{
  "num_hidden_layers": 25,
  "hidden_size": 384,
  "num_attention_heads": 6,
  "num_key_value_heads": 6,
  "head_dim": 64,
  "intermediate_size": 1152,
  "vocab_size": 16384,
  "hidden_act": "tanh_gelu",
  "norm": "rmsnorm",
  "norm_place": "pre",
  "norm_eps": 1e-06,
  "positions": "learned",
  "qk_norm": false,
  "attn_scale": 0.125,
  "bias": "all",
  "tie_word_embeddings": true,
  "parallel_block": false,
  "init": "uniform",
  "init_std_qkv": 0.0201,
  "init_std_o": 0.00284,
  "init_std_up": 0.0201,
  "init_std_down": 0.00284,
  "optimizer": "adamw",
  "learning_rate": 0.000954,
  "beta1": 0.95,
  "beta2": 0.95,
  "weight_decay": 0.45,
  "lr_head": 0.00449,
  "max_grad_norm": 2.0,
  "warmup_steps": 237,
  "schedule": "wsd",
  "decay_fraction": 1.0,
  "decay_shape": "cos",
  "final_lr_fraction": 0.1,
  "batch_tokens": [65536, 131072, 262144],
  "max_seq_len": 1024,
  "doc_mask": true,
  "train_tokens": 845800000,
  "max_steps": 5705,
  "dataset": "wikipedia_en"
}
MLP neurons of a small language model. Each row is named by its layer, matrix (up: input weights) and neuron, and shows model dimensions 16-271. Each number is 128 + 24 x the weight over its row's rms, rounded and kept within 0 to 255. Numbers have three digits each.
After each neuron's rows, "fires after" lists the tokens most often just before its 100 highest values on Wikipedia text that the model never trained on.

L17.up4:119094126145108118107143175139145129110123093123194109133101131123175120157101127149134134122119110137137152157105141127113125108139140109083136132126115116115093119129110133103141127110177130125127118121116144147114096147136090145142132127131104098155154115111182170139091143109131124130111138125130129138122158114086134151120144141105122125170086134114168141120141124110132154141143168120139113127120106126169102152125161168129158153117101186147104134144161140122144162080096103141155129159110142126105153135130115126099120127161035162129119117145100100108075147087140159139150138124099114111171134147138105166117138117189128117129075100137141156123094128115144087109142127082147148077123137106160081130130154138122104130142132128162090169104074163117135144103131160
fires after: "1", " ", "2", "4", "3", " more"

L20.up714:111128101125119123120104151095071178088162122108122091132109120060122154117139082143096150116104117117097156130120121149116119104152143101132133102123100156120125072171115146139106164160118101175134136152130112151128135134128121132169142152145116139125133145111135114134118104128073131126153139124101181109149144119122115124116115124138097141146127131119151144173169158152101096114125135104109115097127105148117110149132118114123166109169132129146130101147164141116093094148172133102116115166082137135148155152086082118062115096135123139154104108117120126100067082165146123080117116125118122168149159109138140146179153120095091147163113143110104109162154124126140094092114115138130140099134167122109136140131167113094082160117070105168139130116135118130097143124134132
fires after: " the", " of", " The", " My"

L20.up991:141148150112117121141110123075115139150111148116118095113155168125156128161140137152078120095089121147159169129131087088124153095140130122127193123084105088092104104103148104129126144134174154199125091087120148129105136166116118122124100143100153119125102124122202124156152136160135132148131109167123186130113117146146110145145163149110109145136102142128135124137130151117110135142135111138133136144122137117150124155109062148162095184170163089138070130185160117094107121140122127117121142087111133170110153147153103122123154139135083113120111095133109103107072121128101140149145120101143116104154132099137134141151143153141158185170136142152117133113113129142117125135145115104120158134119141110126121124142133102114133127099145132149139164161154206149196129136151170
fires after: "1", " in", "2", " In", ","

L22.up360:132163113121105134142146133176147109144123137132176116149124180115169131147146139132092154154102129139153143102092088134112154154126175170094113104144110118071116118081121060127129113109124088174117094106122125143133119087108104153088136131150111114092099132140152127160154108119139148128096112132118187128144157106149099122113160107101126145144108101157110097111190158133090123104116164078128137114188108121152170132117098108134141115113127133096141131151128087137161120105084131141093177123144112118140130156138103175135171145166123133166133137101141136137123136131111104149164129121122101131165163146141131124140141115152189147111128083116154118119132115110109152122130113114119069131133153105126107124123109138129075131103190181100108124089118164104164112116096153
fires after: "1", "2", "on"

L19.up752:138065167116131149135137130157101153143121152123122123150138138079157136171161145133104106114148123125114150096152103123155079104153152143121123110139125127120107088140103134113121146137157106100125159117122106145065162089091157165128158157123139106192086106064123112106158135173112082149126156126126102125136112133131180142113133151106111151164140126082148155129149142144107125135133155137115126111122140145133116132154155127151142107138119113133149144112131096124131155124089146138157165152125057116143187189107127089100144105150074173162145118127111124117083158088142090098155125141097162170134076127162131123163118137105168108139171115140171125121127108138125112146159136116113146089105123119158109116141121141117127156128152161127149169115152138127160141145139167
fires after: " the", ","

L8.up687:143115132149109102109115143139118174106160146137155078086147164148150129132108173104066136128133115127115120142108140088123130149167130105145171122121078103119095128094082126084130122123187154133132100119151115155103103110124115157101123115102126084180146122112141157101146163132090109121142144067109108131151122125076113137106176150104115142146165119130151121133126104152130114110124147104123139121107068131109133131122138136113153115163108129168132113184121149147141131081125141137139174106139135155128122133110109087081128179173151171138070146116131114123112076107139107126107093151156123120067135182095125109100156129147143110159081117143130137137107151157102128170139134123133128096130142103142141116108099136148115144157127157149121128095101082148112165136109120
fires after: "\n", ")\n", " First", " UTC", " |"

L19.up305:109119156125166159074150155130138133123117074109121142138143167119146133189158130137092136116106108139147118114122110144122129073173124083107131106120092120141163147115132102124149125102153047127139098150084138120124146131132129129136165109101143134127123130119180101119087088116202156169135134159109147131177157122117096115120114159090116090116074148142166118116131124133138164170131141146125121171142162182136108131116161146142126129120089121127164212127137123147090133122067143132139146152127082133102119108117120108116121143106062101158091105144117132122125138155130112151120145111093120131107143157138084126105103130136124127126083092134110107152135145114167102141080137093096101095137135119100114123126146148127141149151154130113058136099126131143137140138140137
fires after: "2", "0", "9", " ", " the", "1"

L21.up959:165106128143158127154149168129140115080119116123142152133166118097094177132084138122111141136091117178122146096177154120114092124138102101155141125093093145120125120138143104120137144127125173155100140129143094130130106105124170169135103084126149090097107129115145171089135117155131085082158134147153140112131138119079107132131114102145144093114136113128133097163121159136125129148116140109093119117118140152143092157137127106200094138163118148136140150100112139160114143158145108127154116171152131142130127142115157143105161127169144161128104118115087112130125146122137100152147194126111100118137123115114138177117139139123164165150105114119158128138142123143103121113130133148187083152096144143161191098111153154104134143103141127152148128128110124077142125137188136
fires after: " |", " hold", " "

L17.up338:136130169131150134111124122131121116120147163103139122123111125113068146178142137163106116128150146179088161155165132114131123132151129115165089128105175186139106154096142148104140147086175161144100112132113058103145126110109116165130125136104199157132122099074141126110158129145119063134146150133120152132101127130110102132124117110123111109198122151118138192133143121110168127115124136124148127127131138102143120142089126111129116180135121144120123117087108128181096154124108143144145123085145136106118176148147129096148139132152162141115090131118094123135135166123137113154147138117125108134136127109156127117133129093143202163138160073113108136075125161118147151136100150111130093118103134134087122134128159130117156105092110120133126117107134131102151115112159149
fires after: " |", ",", " in", ":", " June"

L17.up917:118118126114107136107153202131127191108115129114108114142154115130133120131119147129092111132103116102134124123064139148124123101136148093108142133111126109078104103097123097109151130150164111123116115153095114164153120108138094112093169115112150093160116102092127105158123084154149158143111121140150127149135127145145123074111130130111106111133116130121138167107161117122121162134122148137105136143121139099118131146142154090100159156145109170127116157142178091144133137107108106136156170134131114174110162146108099154161166141108079136118104148099112119126124129134117092125169155132101147104132107125140094126125124089138130116093113068128129109114136129132089128103096129106110100115100147134143113119130129127157138154117158148152136118102117141088111113126150192
fires after: "1", "2", " V"

L19.up314:110150072145104139135115152156131092125128135146084131110160147123086092124137132151133163141129146154149124153103130152125146133156159111144155140096146150145110177128109118123122126102116103158141157167128127125155098107149155117078123176131152110111133135119136103132125153063117118131089121076174132115170138158040123079131125140149140138131111117158111170076142113141126146102131139128111137092118069085131089118148146134147108134130118133154162129120154119078115141151123108139148126140103186108113091121078141065118122153131119149135103114094105130119120126122101142119103172092120111136117202142138141136111120131136140126130051125109122128104099122156152134133165135153117121121143146123162122109135134098106096144086126118117142131129136125141138150118118119
fires after: " ", " the", "–", "2", " and", "0"

L19.up297:091105163138126088103157110146177141079102121146141089152103131103118110121167128142122103133143129153118139137092141149100145150125137130160086123119146195145110107125156090092180101133130189152126135146118076093114113174109162134115120110152139110126100163075145188123183122102125114109139112128106089151113133138125139134168139108152154092103159116143111145131137157126155140160119129094121133142122101111159121164155144117159156137117093142141131150118115117145123155132143166110138116109113112126130120116109129118136172149180102137132137132094083113121126115141142105123167144114124129091087137131152148122115093088122120165171099129085117137121092138109146141119148116125127086139121102164142144154142118106160131157148165136123150137111136130098125140152134127
fires after: "0", " is", " P", " "

L17.up1125:113139135112124144157143153128151117095133160127167114114110130118109119120123110159086125119128137161162100139107159142114105127146108124158125143151180215083134156126098121082160116119111163130138124106152069124141153106105156134090136072120115111113105116104122146133166130104102154105130134124089120142096138111129137172070126143116183125139143128126093149123113122127127132113127146065131080142155103141147124131156081093141140124126129126129128150120126088175146163114153135105116146103137123112136122100131154116147180139169125152104131158108155107142139148148123135131153120131134122126157124123139137149130151131142189165114096106092108121121068136130115137150156103086217159155109141141136133113136092146106131142107120128137145133135147120082114173092153183
fires after: " ", " |"

L10.up8:124170147040092137109153182130113138124114142135172127122164152129151109097119103146092103169146112135126107154137117095099134128146142138161083066109150179143118136142084098069127133112160157125140120099141141152139156158125145113104143119134124113107107131116161154091092153134063135078168150101120158149167128142126137158122116142108144069142137151117144142100118134173133119143145126130120123149116099144178155138089152172123163149146100123135116098141119147133143166149114149131121147117097163173111092124120151100120139162162133153168099176135175113134111148092115105107113122100121110110102131150116109085160133130135168072117118135130138129120135167118093091149126091158136125123142136114115127091102078095125139113133107138153107131090105108096131189129145145
fires after: " |", ";", "-", "2", ")\n", "5"

L17.up440:109118134132158120125150169167130157107090119091132137106127139116130129163113105117129133156126163105130190121140148151102108157131115123137127112121121156087138080136142133133123105129115085123152122144120104114116149160079166143122162114131138147180104126098156125151098140111132107100095173138125131136145119111146147101074132123115113125188100126110137160102137161117105120145097143110130127098146142119139105156110134134146148122156091101124170121103149054150142128109076132146118105145138141119126115160088106109105172112145092133139142118130103123105096112090147102126140158145113130125112107121126156183169088128088131118150101104138134092128135115142111108149142133120137088167147194149131117123107143164116113121117152135137113122165114140118074116126138169
fires after: " the", "1", "The", " The"

L19.up923:144103166138126094094103164119070175138133121124164130160131158117125125101126118110090127131170090117129136158117124107090122117128137095167174119127149145167141102168143059068131135102167129180156116109079113141158135156138134115146135117142187130115132143135150101142109159177153110126161123141120115146117085102135121112114168100109149109169107162142154151120114153105095111113136146094123153149091117106114157163158130096129191122137105117142120124172127097109129161155131143152151127123139115115127164136093103156118103123112111120095102096148155111140136124125118119133140179128092131126113107110158121103094168117183127144104141121129133160116113156141118140109121108131125139144126155173164135088153125128130095138099139111136139167145144110128145186139116156
fires after: " |", " ", ":", "1", "2"

L17.up285:143094125094107122121205137094078141115076139127134123132091123118139093135148134148115128136128129114138075109139124139123131129170149088114161173120176098095099148129082130109168145127100103123106162153150089146126116124098122136154146119128135085151147114108155142137138105148113125132086128148099108146117121128113147115063154122124106104138107106128127161095101157161116119116149129123126112097106088128163177144144120102172183151156150151150119130149165097166109177117071075149139110147117132129110158109130124139098114113136098164112127135124100107127104135120134130115166137084149150114126123102148126128131146110127125123110131095114145135113101106139093086133111160082123140146113152118152110127150097148122119156111152140095114175126130148118100123117112131
fires after: "1", " ", "2"

L17.up362:155107140122129122139132135135129142118125120128174161133109117098131117141124119156126116149146146067148137110148152138117122130160126136125117110150111149103160094118112143125128086108117078112141116104114175165103132129066166132139147169099122136154118121139137147107098133097108109128109161145131185113111109117139131083066138104125082114181127139075126104143160151140089081157105118099130076136115112151146140138142080082124136114160103109123148099123166103158172125132132127113104124127121123158126162166128113146060123153152107139135129111111067111116099086142135105164153126148105167132116123127147097172151124089091134080153136118125110135134119135102119154128081100137128139103128145124116125094144124167121128171111128147163097153140114123146156128138187141
fires after: " the", " The", " their", " \"", ",", "'s"

L19.up531:113104117144123123104155107133128129117134141132123146141174133099137100113172109139085109130128122113095159150151136156120087105163146137156139146123109182120089099130104134115109130105109110171144144124071133189122137110115144134134137155112178136150127087070182130103084146150122133116144153137130121104176139133117086149076152132136117121123117126128110121160162115151076151108128133109118120101132119103100112144089146127116140095071071132145156150151142128151132136148105162124108150135113094123157146154109117128105110123121077161129133144075088122125117147113132095134185101154132160119123110132169116127130123100147146084129160084112145135130111153155091116144110148137126157124169138126133157102137139186084089130122177112172099132108123176127111138125163100
fires after: " ", " St", " the", " in", " of", "\n\n"

L19.up881:100144094148093136152157153088148101099116116134120127119136141138157104119099126121106151141104157118106137151100137129141085099163119071143129091117144172153123177114132107122139101088142095136115111135084134134150132139142111103123140088125132059105083082064124162118106146078132152073116155149157160140163187144102114128104130123129134118099123129152142126108124151137153151105117157133114107156147100075119142100172095180074177167122125130152155171133160102118112120180134161139146153106088149108131129117154112094125083148188092149112107109107134110135113135125122111139098123098126072146099097113089122107116144120144130118147062097115151142121123137116147113136084140116138148128147152146174143126147089136137150125132123111146103139117114123114120121134127157
fires after: "2", "3"

L17.up175:104207052143121124121126139136080117128114126138188148098082182138109133088133078133092140132117114097138125137116081139143141139134184089132148123144165169102094106105093089094138132055113124123157094109186103124116114102115133142106149167122138106105142117155177146137141167141132100120112143099149129142115119101128129099098152155140141132145110140121126109114092165127106139175130146105150119105144131113148177149136125133120154104102157169142164109109151125160143162115119156132103140147115119152119129123093123113139177171164154114143116155102125124122124130143140099146139098162115128135113143121132091124117114132149161110140129108121107120099090173132075134138154106098127173145126099100120167086132119132118154135157122151148159137117133152137136163091172172
fires after: "\n", ".", "'\n", "0", ")\n"

L17.up433:149131131136100085125100129142102109115150133073114140094153136102145146163135115132122148152165140086151138121094141121128107089122165166125105114167111150105136135156134181135089166137110106121150124166128099165108128183086136137150154172128165116136149129109143134136073102121120135146081164104128130101133117144106100126100121149110125126133107090049118142136162132117095168130132148094101122118120114121134152142092133128127130118144107160142147100115107124144102118188143114132146132128113151099155146125120093146093115139144134106139125057119108111142077117156130098164178135147099106127175087124116137160149093154103114092162146124124125110152145118141133124120160146144135179124072140178157186129161122117149110146157112141141132163154157151125129147140104138
fires after: " the", " The", "The"